From a checkpoint of a small transformer trained on Wikipedia: ALiBi.
MLP neurons of a small language model. Each row is named by its layer, matrix (down: output weights) and neuron, and shows model dimensions 224-319. Each number is 128 + 24 x the weight over its row's rms, rounded and kept within 0 to 255. Numbers have three digits each. A neuron's up and down rows have the sign that makes its largest values positive.
After each neuron's rows, "fires before" lists the tokens most often just after its 100 highest values on Wikipedia text that the model never trained on. A number after a token or word is its count.

L4.down335:101159155174105120119146149120124167134117094121147124141137138116147114153146094159089101130111136087101156152104105163154145112113069156131111118110123127118174136155097133099170104117142119128129103085112083070084156138100134122117155130119115114089143149122134125104106162135092110129
fires before: "ion" 15, "ity" 12, "u" 7, "on" 6, "ities" 5, "ive" 5

L5.down683:090108123084145164159135124107111109136149146162131167083105110132161132126181152141133141153154086140118124145141112142123137158120110146149113130155085090101140131154163097131121145122168115096144118129160127126119132134087129130123101168148124132078137128142122142191099131126198140118
fires before: "s" 38, "ment" 8, "ck" 5, " in" 5, "tion" 4

L5.down164:112126181112180107102104103180075095129180141125143097113089146112132160123183096121155148138184147150133136137108171112082127093123107070079114117097139098115131154122124137130137107121157091128134110153144112062152144158142119120129117149086168118128090090141130113154092155119101119150
fires before: "e" 33, "n" 8, "to" 7, "a" 7, "th" 6

L2.down932:122106122127130151123157135133130137138113132169125092134128106136186132134166132115148143174168138124187115123084108149122145137114120069113126092146135130131137137131113124153131115104102131103088098141105169127168149080107109125128146156170138074087120114104112129103115143080131149121
fires before: " the" 22, "n" 14, "ce" 9, "ate" 4, "ing" 4

L5.down282:097125148136124143143148102107158092101099123167154073104121157138096090093108070108150107137170132113109118162111132123126174144159126152122119111160143089112100136112112147136115119118156131112123154159113103128145129118099154116150165081147128097106107106135132096096150110128091152147
fires before: " a" 26, " the" 13, " in" 6, "ce" 5, " an" 5

L2.down312:134143125112192120139127137141137129120139156069101120113112120096181144136155136076120118167129138140129142106132141128118134131136148158131133110142088105132174147149104109129136162101161109141136033113084127119075188151095102172146114154098130125148129128145157151135074162141124087128
fires before: "th" 13, " mi" 12, "ion" 11, "y" 9, "ian" 5, "u" 4

L5.down914:135148111167132115185147134151148129126097154132140134117142147150147096170081110120104151187150139110076107135139115102094144120146128132091127079110125164127141137114121141133116142129132109139177135136094127138115153119108110155166119124097136137142115121127107113141140134147108126113
fires before: " |" 59, "00" 6, "t" 5, "-" 4

L2.down46:151157136117080149146139099136148138134149113124139132150127106123173122134120167121125142137109112099114163106130126115105130134066131143140161136115114133110143131135100120095157130128107152098090125126110131079094189121134123181124127103127131196130146100125113133135143150144131160127
fires before: " (" 40, " |" 27, "00" 5, ")" 4

L4.down338:123084128153096123156104087202122128196139130134105115088124111143127141142120128147126113139106075138167147101153160136137166127149142141118179128120102111127121090118113162155115165125148108140134135125158126153104144105090121122159131145150112125178097117152187124172144138159098132107
fires before: "il" 18, "b" 10, "di" 10, "u" 5, "th" 5, "hi" 5

L2.down887:118097181111147090146145105137180126143126087129123135102105112127127096129158144068168113131104104070103110172146108106157089106133149148186102161153095137162106113104089101108110107155178110075142104151142114103139114116112139128158154103118088107103136138130159156144114091143109128151
fires before: "di" 14, "is" 13, "in" 8, "ers" 8, "il" 7, "c" 5